Part of a small language model's weights: RMSNorm before each block.
MLP neurons of a small language model. Each row is named by its layer, matrix (down: output weights) and neuron, and shows model dimensions 48-239. Each number is 128 + 32 x the weight over its row's rms, rounded and kept within 0 to 255. Numbers have three digits each. A neuron's up and down rows have the sign that makes its largest values positive.
After each neuron's rows, "raises" lists the tokens whose logits its output raises most directly, leaving later layers aside.

L10.down575:113113119120121139177128105135142083163168170127126180124143152152139148086121104110131166156120157128116099123144085083114128115131137120101134166146132115160136135133107136139116151097120111157112130057116134126156092118120104112138128123120079127100106088075145103108119136146106122110132174117108140141117163104113126099235137164120179115123133118117146202076135124174119159090152164159204156159123134146124158134131167148136138111153120152119161122136189157042156108121118192100130092120136074120140108102138140076144076191108166158097113155127140110137160098098145122120
raises: " step", " life.", " est", "-year-old", " year"

L8.down549:138156133093128090086103143178161109104135120153116105111121115104132110181088164147125118052065096160161143129242162199099120145115169107127138067112115190189103182145124126126149105096133098123151114146169147117154145140126150156128128128142112097057142186138110092134088099151146091134058114140084128145149138155109117117160117119153115124160123149112191164128126117155182091077137184164106110154165112132108150143163133144129172075134124118161051166171130216106067088141140087130114095139160112115096104106159166119120164137159148131194125151076185150095121140133085114122
raises: "1,", "9,", "7,", "5,", "3,"

L6.down198:136097190138143122122158112151180164084154125167165070133160068162141178163046092195104118125076102110134141097068112132133206144155137170109172108096137150153124127168120080175186122136116059079025128126100104124147163158130135132070180111170148142121111136121099115089141121084134208117123145116120146138108123102119084102049121094139152148139122124115165125109099197103126129101116124162118085132125099101089128130113167133091166090100151089124144137129103117122175160131152158204105050163148145148128170094091127132145149177090086150120124104064109152076126089075097112108
raises: "ory", "rat", "let", "ell", "ares"

L6.down1130:165135167153130144118113126142188170170173124097075166115153076158110107082133178179176156124164157093155092059116111136057088105135106177104161101144198089120120121083168122115087071124096110120073162115111148124181077115147110111177157146120132139171086092074130063092107052159121153176145141079139145093160089091119126121132143104080082139158116167121091121070127135097106143124122115138185157192087097180123128118141119119130198136096116159164123178070086116115086082141117148167145124131105112126169158132112112149078161085132131121100124118138085129168179148135132152117
raises: "y", "e", "ers'", "e's", "uit"

L8.down1013:194167100158155162132123091165160134124112134150118093172132117106100191075106110104162108128128145119146096140165156140135105109133084134120116120123157133093107164033125130105079222164135108121145146161173137118106132099102069116140180116105141078126143068095183154124084133136148171141118143094084158099127155105152120105130140194071096099117189118131157141143091160090139142119120135145113141108099139156111102133134108166154098055083098132099061147057097088180223146084149173165078134112102144203179176087124101161121136143161106119111153129183131084096149117093178098119
raises: "ity,", "ity.", "ity", " credited", "ities."

L7.down264:107136143129125137129147119098116141107146116169089066143121170118168117142117162101144081173133145112132122088107121140163133206180101098150101071176110116109186135112124075061091124161165099109145167122103202127107124097166071136150146183077073094142151102110081131106114111127185107090192074148135099061100090088105127155137160118113179123198165090132153142196092109142132061139130148110121148150071112132182151147098136132129132111176097199139130173128081112084119125141130097078119161107136148121161148090089147162170116107152119180215111171170134138107097134126123130078
raises: "ment,", "ice,", "ment.", " many", "ments"

L7.down526:158079144123153138161119134142138178124165124077081056112190145108102129121183160067104182084105126087156149083099120135103132112207134106135138092091090153096088134120097110100193083117151131115140093132141152102106101215115164142106145096140110076135146173130147145176126171116115187110092105097140127097138143152094104083108187138122114060141111180135148227133137053126181198156111127112143158098068113117173095153165120088150116083182180144155153081093133198093120114176135167133147180129157124126159147132097203126147160131124198081140111138161156095104131100124122107188
raises: "ure.", "ure,", "ay,", "ures.", "ur"

L8.down524:152175096071134159133185128100134131139062154186136108175149090057148112117169151157144082128143139094059188103172069115135146160101177223135093204121125155180180093089130161113103170123137123053085117116198090122127157062159078133154146172100156184084127039121137128148128116168107100172154110151104166094195167111074127134114137085167167108073154097178118093108135156151129064129126119136123089083132119101149188131146131138161115108087171092085138128117132123189115129103137097125093103109095175087099185153139111100170143155140109138121134156155099096110153133121152118096
raises: "ations", "erb", "ations.", "ations:", "ations,"

L8.down976:154135149113081116101144112114078124105129067163127087136117143121119151131059118095129157125139067135146058093091174111195138108124184130170150120130104111110140107129120130161095096141114133147091167093168086129164144145146134106146133189111094147111041121097090134131185110159137195051066095145143145099070176096115137054141107158108139136119150135187155113108169159099137128104083106161138118084155091096150116154198185130072118129172155132105137129073152106136147140170124158133200115128100108081159147087123159177207165110114108150096120127087157110185100216156071159140
raises: " that", " that,", " it", " Americans", " everyone"

L8.down907:116112082125187109156187113164131111076100123127107157087127178141127145156091129149060170056179137143147122138114070141083099152106067157172130128159030144106073135154122083079113113144121104128139102137140125168143123123182171101080101184137109163116133169098137136123166093115134040121143143140071107128154087163164144116087203155166109104205170152112102156085099106150141079147152201190131134120056144120149139135176097194143108124140155125128164130149154110080121149117092128132090162175110165114132140111123107129143127148128110177105117107130103159126148138122153106095
raises: "man", "ies", " above", "men,", "ied"

L7.down313:117144137163114127092081177116163126161071174068108063138102103109060129199145153122091128210143174131157157124065128163111145148128139155160191045118130099130162117141115096168194105153140102080077163086140122141170157130134092157215121152125150097126142109112153172169126129123090117097198150184108128095079078123172090154132116071144150144148079118114165152161209113151132105162175122098125110120076168164112159083144128142111076081105164183094090176160163132045172104101147156111109154146169152068143181105185087129112136106180100151161162113163125128083069145143137125130
raises: "z", "k,", "ne", "ky", "k"

L10.down583:129131169101133133114057092130102126180102122127134127124172103162131094076126109095093115113111160089133153124128053090136131137138080095134128153116146128166153132056131121149122071091098113191133214137115142077115086175114071180135111142117217122162133130123131161113126197121104150096160154109117137069170170144140167102074173163129077182159076132153106190167170136083120081120127126141128133112085100125143119140158182161113174220131139129127141153099175107199159118160136155119119129154119172079165132128118178100086053143110109096128109119108151106148098146113136162094
raises: "Y", "Q", "V", "S", "E"

L8.down332:098163176108126128163153145136156203147043140180134140082155134195118154100122151132125103088120158190126171133115103138181136112097091066168144126118146124192155066082063071190103127139128155099129143113091123103142171109104125087143139169129080132199139130063141103097129140108112151117176177123128154145107088114150187156139167129152145115169137156174128160151104092132140124112106054133174129124124097142065192121113106089160107105185122098110131185102119130103098139149114121117125088145127108120129161117129168108179115069113140155053056144143138118142104110167151124098
raises: "iv", "ark", "ang", "uit", "ome"

L8.down211:070167114103157114117129158120076113110145141113089135149086178117118175110116089119088147077125157021113087188149127114091112109126134094160188137165063108176117098123174121092083119137127104115131133080106153145044127153067124097106091136082100114113191160125152111056131134154106115156156114153123106147119127142148108140112089124088082121085052107170130101128087173164138086174145116165173141105160132041189136161090155089156157114105153123117088165087088100150088144131171115140050081153168107117102177093143128122144140099096196089165145107143115134119106179125140118136
raises: " nation.", " country,", " town.", " northeast", " developing"

L2.down395:165027154085157169136087143130134195043149154176162163149167141143144142077110074164102153050110224121098109134126156112138153113058153094101066184155125199128130091138106118115070133131141119115105124125179135149165174101069096117186140126128111161119164068106093175106175125158091141089091096089122134143132127097093122158153164146099147181181127127114084081145125176104133110117088134120086087138088153130116121085098112162093069168125070169153146146077135181135147099057150112092108169078152177158140113121097097116132151166125107144136149112102036150151114122118101107122
raises: "ión", "ible", "illa", "oming", "ives"

L10.down594:080152123144096177120216135205161102086206128149106152130123123152191144068160133047114170188121122067154077082168095101148095187125056108102115135181126128071108108093086139103169102181096140079137104194134092138159170134129099139159145155104162154092092132118147070115155088097114106211103144156132128196107115133184196119070124117139159134112089109154132112120192123122091140080049096116139142145126172129141111132076137096155178169102140119117146167148094081146171132128169120086107115154161142094121135158103135123097152161091137136180142143106118116117124132103116086172
raises: "hi", "no", "ione", "he", "iu"

L10.down1008:140108171062146088114125142126156166109100113130104147118079117145165167160106126130153097125145127145074115095106128127150106136141085146119149102063111178104160145097142118133149112112025130096104104079148153068131128094115137136105184125092140113135214047078125160151098120162128133097153155164116101134120102092147130213108129132094087109116113123151166172155137159116111151114161165152102132064078174172153082140084127078086112214133107133153161139152107062167102170084169134146099134086130199153163136089150136116166105134106137090116114106100180151049123080145107085125
raises: " (1986)", " (189", " (1957", " (18", " (198"

L10.down788:100138140148135113095126166100121106109108150153138115065128087145158079102181149162135154179076092142111138135152118171136162153086167093131179163215132141102165159151101133156161125153147131175122185094139135141090146095135113117108137079119066150118159110121101120127122125132181131157097102077119075153099144073087096107138150099134068145122187133178155174126153091102162151147125120124125134163144102155067072127121194142099121147114134081141111075164115145170107133117107133128109164128090164086122186133139204154158139106122143123076110189140093202147086128159087154122
raises: " receiving", " making", " giving", " winning", " signing"

L10.down657:134119071154130171110160117141102069105116154149145139142121138137180090133152123166180121123052097116084135162219146155137138153099121083093158133151136169174112142088166140160089166107109131119139157149155177159134110174125166107186209110182164129169160122090189127152099139137148099085133084067101049130187108127165124132162157134153153134091066102147152125105122113177129080067147109201192160143139120146170166134153087136086156097125189147082090161124128211170137151127115082135084116157159074175141083145130237097160146124142090081176140152115166115106115097161066071095
raises: "4", "2", "3", "9", "1"

L10.down665:109128148102185158209093109124074134133141147112141103124132115162152193107171101139103120087165131120152125150178154154104115146146191040103130084177076118096155108079127092211112159186065091122194109125144087165149140165144096129117204110103095192151119126125149189053104061200112142146075158124116137157116160137119107131136110136119060131133137202132149165175107091126126116121100186136096094147074149134099098107125128136100110154157166152123164165091124169119131149150109129110155128098122174115101151095139152122136118173081169092135102137089102088158086129134099121143
raises: "me", "mes", "m", "ih", "k"

L6.down277:142061145141151079107142165112150067173105171073088132149116127086182151064103102135158070104140128197101172074166072182175134117114122097144091066153132116114102140132135153100128145062116133123136055138108081103094063146195131134160152104108183156142099151103109130142079091147112100050109163167104204204104124133159127125166182132140179132132170183134108145102126175135130053101097128111154129067125110110098101086066169074138080113079143159156074117127152133133119078152099160135192162171130093098176158208152173145161138080147046130116137163148136135108107137164160180145
raises: " of", "ful", " they", "ner", "ner,"

L7.down240:116149135156109116157159103129090197127141123135069081106153105124125099129133151153045144092106111125162127147138101140135086136096138133118130139135125095058123146120081125028142109112222155102089060142142137146114104082169112167095064187101161125170190156137140120170099147119124108101114061117119044154091116147128115137151137082108125127174153158101139104150138172173097112148135102141111162069076072096171149078124119190100115075133140118130114150124196127166117136147159144172159166124118160078086135118203108104097142177110175123140110119153191079114113136137132104054
raises: "ic", "ica", "ics", "ment", "s"

L8.down660:155140181105124146137129083131134149169144141071099166099148166122110131079178099153102164142146150084109105195177179159194144114135133097139154164119107104162068162131133161161150141130128126131212123122084110215129161090151119154114120121154125127107124145073127156182172167114133105124130160190124137136078125154165174129077065143109061118161131142125116083200162109120164163144090170125105138159177135095171110174172105108188101110167134155115048099120127127134120130113157099123109144172213131133166053164181169146138124111110127112079069154122091095105100175099165100102
raises: "son", "s'", "s;", "s,", "s"

L8.down239:142165148167135085136182078149146138115152077089144184149095138104122139104120101188135107141080171123140126105137138118145145138150139158161123152085170110127158169122093166114064121082078151126160140118087068128074084084121168153115149181135211147130123118130119119147152155082150101168151144047132169132152103138116113125162120134097156081154150145167117146096150122091158134103149131109063169091097087108147111176169094143140204171226120107126173167140120176135162139107153173117126207095119165132120109140123131145154103072135112120110067099119185091095077100129132188105
raises: " Center", "field", " Park", " Club", " School,"

L2.down515:124153113139146192165125120220127082170144124114172139123115189173140144082178087159092166114119110129095149113137093139075171115108131114131158163137162141162109173141106163188134135090163097138075150127052137068143126146151115107202121148128134079139140129083158106124116096170119146152105127138092093180149080111105130097097107094135128216174172118167096189170119218132168111184147083162151138155101113148112117091151080128097123094143080124141136114102152161145119133161130133209099128114148158147224128112137106145117113147146069067094094127107196136107115090193104127140
raises: "ised", "ing", "ification", "istic", "icate"

L10.down355:114109114178160125122167070125175108084131143132130211092123188087193144178124149128075149110143151116113132157169125153141162135145168073127188094144152116109116136175143182144098130170149135176168084102143158153094141131125132167057151141090159128111082133128193124136152102152084113068127120145139091134190136169132166177064158122120061148184088134127114136159180074149157170126104146064124079124134146093134124155119101111128112120096168107099196123113214135132104123101111111157153125151145075134115093083162129121062109047144135104137126110141164098137151123112241139134
raises: " right", " left", " far", " corn", " sides"

L6.down112:166129174106157191125129121168100143096163153162103122175148135112139115119147096132170138153118080133155148153122136172072168162121104135147136160133100180086138156097082113126090067147143142133121112147163106148138201108114168126156120103085088133104107123060069116127131130136105140128138131165109122098127147103090149123115125156063113105129168128100091152123139096072137159119073089138185121126110133118148137148148120139061169081107086091083128097131162119195134131133104123167092094073149094099153177116134095117128092119132107111161213176095178191125114086110151163123
raises: " density", " type", " evolution", " direction", " arrangement"

L5.down489:153074123144137146157158182131125104147119167093151137155164143108078119101155079123160105172130116144129097081167173153101155121090130111110077117134044136124101095101125100146179106128121131131163166139097178105080131117166097169121165117136068100089182092149096127106171082104111140136147100132188094118119155109161155117150149176099126145132131103144158116126116189127136128162208074102108109159115108154101087107184154125151140131174124169061053156062142153140095122092136104090103143159097143151104180151138173169094086093123128114122075100155191122160121160080091126140
raises: "ters", "stead", "ity,", "ona", "it"

L8.down1077:115148123043136137116121184124173069167155099135146115130163111191126101078106097151144206059167104151124159105095137063181104140145160112146181209122181087165164125139162108140123123144153096125115177161139140094152085118123163161083134148137111161101152198211145153146104151169123195094175105146151146148125143076075123140151161087171084153160114097138120078123069156173138083140142143115083119116092125168098104170138113135125112091119171159122182142137095128136130117096138175123100096107101090173104099123174132124117124197153138194148140161193124106108127168105149134153
raises: "al,", "cheon", "se", "al.", "te"

L5.down737:116161093080073092129108128157078113141131116132106119121100127184149117098117178134102168142125119155117147084201147123184129110141142084164101095136156169115161088098104127121135158184154082092012122104128134184116124114197136150164094143123100130128180101161121077201103163160126128116120137146177096097091171096059123153114087130136154090152171151111153125177138102136101133170143120101084118129104156131167104107153124143119159094135157097119140074138122137139089102129165126152075165127106141164163134145144088166119163136050181133158119091117093176141134122144073110187
raises: "mb", "y", "ma", "me", "us"

L10.down1151:147161118129123135159126149129134142178170165120122138128135144171093116124159161166106182113152139118129110175151114070120166087089179175140159119132132139099167084120127093098118113139180198149156112098137109136089143147182125152121161154167092116084172086095168173111158077136153090149120117120120096135102119171138068159142124066189148128167175120141173107135151086097201158113090123088117110108142162159113169130134091092132113180107151119204133113099140156187104121103083075143113071096116123095070137107110157132182166126124078155099151117157114110205111101137111044172
raises: " helping", " hosting", " playing", " regarding", " making"

L7.down623:191138173167150097160154141110147197171161100105110098175167130129143153078047115104128119079117166182165167068108132137137158136112139139160138093103087172111131126141190100218095123158143143121123123137175134131105170088152177153126140091073149162134150109162094154114188126151133143103161122104143146048127149142134133147067148052190123185116151119112128191071119135074109052176121147117120133103125131111156126136120125138149120055140151116116128139154149126113089198158109209141043160134136131149163098154123075100151140160122122155150183157098139143123162141160134127085
raises: " diseases", " disease", " dise", " effects", " impact"

L8.down13:097184161105103141099073104111100067096106056112209165134131123096120123121147168156144132172137138144132166120145124149085120124107120118099153131105124106175130142114140184175169178108138129159140076117168148146074137106190064135121179122097129090103132164165144128092059078100134093149155097130148160085141127122169161118130102145099115142074142134130156144081132154092155176183134094113171137121157113095165111174111147146089168143105124122164142155124117101080136128098087141169127067127116134095158121100102117140146143164124154107161106112182093169138131168120127155137
raises: "win", "rip", "urn", "aking", "itle"

L8.down996:125118114130119092100135161117126136117129131116133144142074118160074147209175073126141147141094123158103130198119180109066127134094142109087144168141199129152166123075093145098111149085124120074157145127139143178127113150137084171063114139126123100144142136197121120089198135199023087114096079116065083212117096110121132076119173098164091149129138105086112118186144184101080139141115169109114132139063093181129074183073088085117127104100112131193164091120166143083095128175152137167131163128128113160161177142124075157136125118181161181131147139148092108093133085139155173130
raises: "ers", "al,", "ers'", "al.", "acc"

L10.down1128:110074172085127062168197080126147103152122068159152115169110171165140182091166136189113150112074135107137076120216125140143148142136151126162162149090076125129139095142134173170138107132170120088145172108207115103076186188167147131129105104124078088147116161170097168174134108151097187135133140129127099103123105128099120144118083084188160090123120085123147112163176177150106079088167136061120128180156130158114086142091150148092087121133153153132111112156166154166143061103137125148140071167126084182095156104107157133140127081112140089112141150117117107100129105107071115146
raises: "e,", "e.", "eth", "es.", "ec"

L10.down1262:126136134117157065126131097123127104131033166118115130108206137056158045095121164176148168156149082054157108144147117146059132091111113128133165073151153164070163139111057138118120135100117157113158091094128124141064124156143153157154119128151134153102149161165144124149051165082130080190163143103161165192113111151159157129092129099046157170121170143152121179078147117115137117079000144154147123102176149150091101097143145115136182164115116126159124113175103121148140139131062121094133075131102165143133096176106087144118180131143149115164121138134139132148078149125161084115
raises: " 2016", " 2017", " 2015", " 2019", " 2022"

L7.down701:146146174096159184079170131133144117137124171146097102097110116159118141141134081134111112164216151172124089126118123145167099098101092128131194145085149107179104077139152132122134130117135119146058137129142157090140135115179136094118104110152175141173152112073144096130096178069070110191125195113144145127114135104099118141073207147111098178145170117118174155078149126162116164137067111133143143139082117133111157098092114150137114108104130151149156140112098088131130093149129161103101145113123095124193175131103120139162123100119139101107131120058144094119188076111151148144
raises: " if", " this", " it,", "ly,", " where"

L10.down694:074074130115097085141161117163164096189111106102154095153091079131119166091110136177035094096073172175045128144092104191090139163138125167113115114172199150150074073120128143184087192150126146145148125121144195104123133133156123120172089133144056146151113089136128126118108119140126108115135175182158139122123158141150068104090115195103097146102127135112110136118107109091162138119120126140184129152156161123152134155097132114074080131094177179129071152142090123100110125120093168117153139165114154145156128069110149135171097131113214165094122176133092097082127081101143080130
raises: "ity,", "ity.", "ities.", "if", "ities"

L10.down956:128128137079097187137165127158118150167099132154129143137139148114123111106155131140087115136138141147112174104119090127114152060114128136187173123107144107120153101160065118112105116132161126123118150109125134146117165157147100112073139104109146137145130106133141129160151133101111153082149148144127126121130138124088159129116141190096189039103116120105161118104197136213083160055142101188198066142135155139103155133077162180081072218104110171138134134140131157143177069105131123163115109123094054092111122138163148187108115075128130128164129124136105153073124126123139102102
raises: "oh", "e.", "ot", "e,", "esi"

L10.down1093:189148116102154136181007116156116102085132150133126122116114135115096106134080116136095134144171159109137149134113107201117074160140151093140118113140129097147176118208119148123179130142128140114146094167100150170159063107097120146115116188131140077113060160099129145149106113132147150097135165177101148173118114123171156102158186161161156090156139137150127138115164091093165147132120106141169131098141143164137110141149126117084134168121176130154110152222116150113135164182159138122200159108127078067154159132124143139140141129153163128143149135074101107121095095053149156105
raises: " of", " $2", " excess", " $", " $1"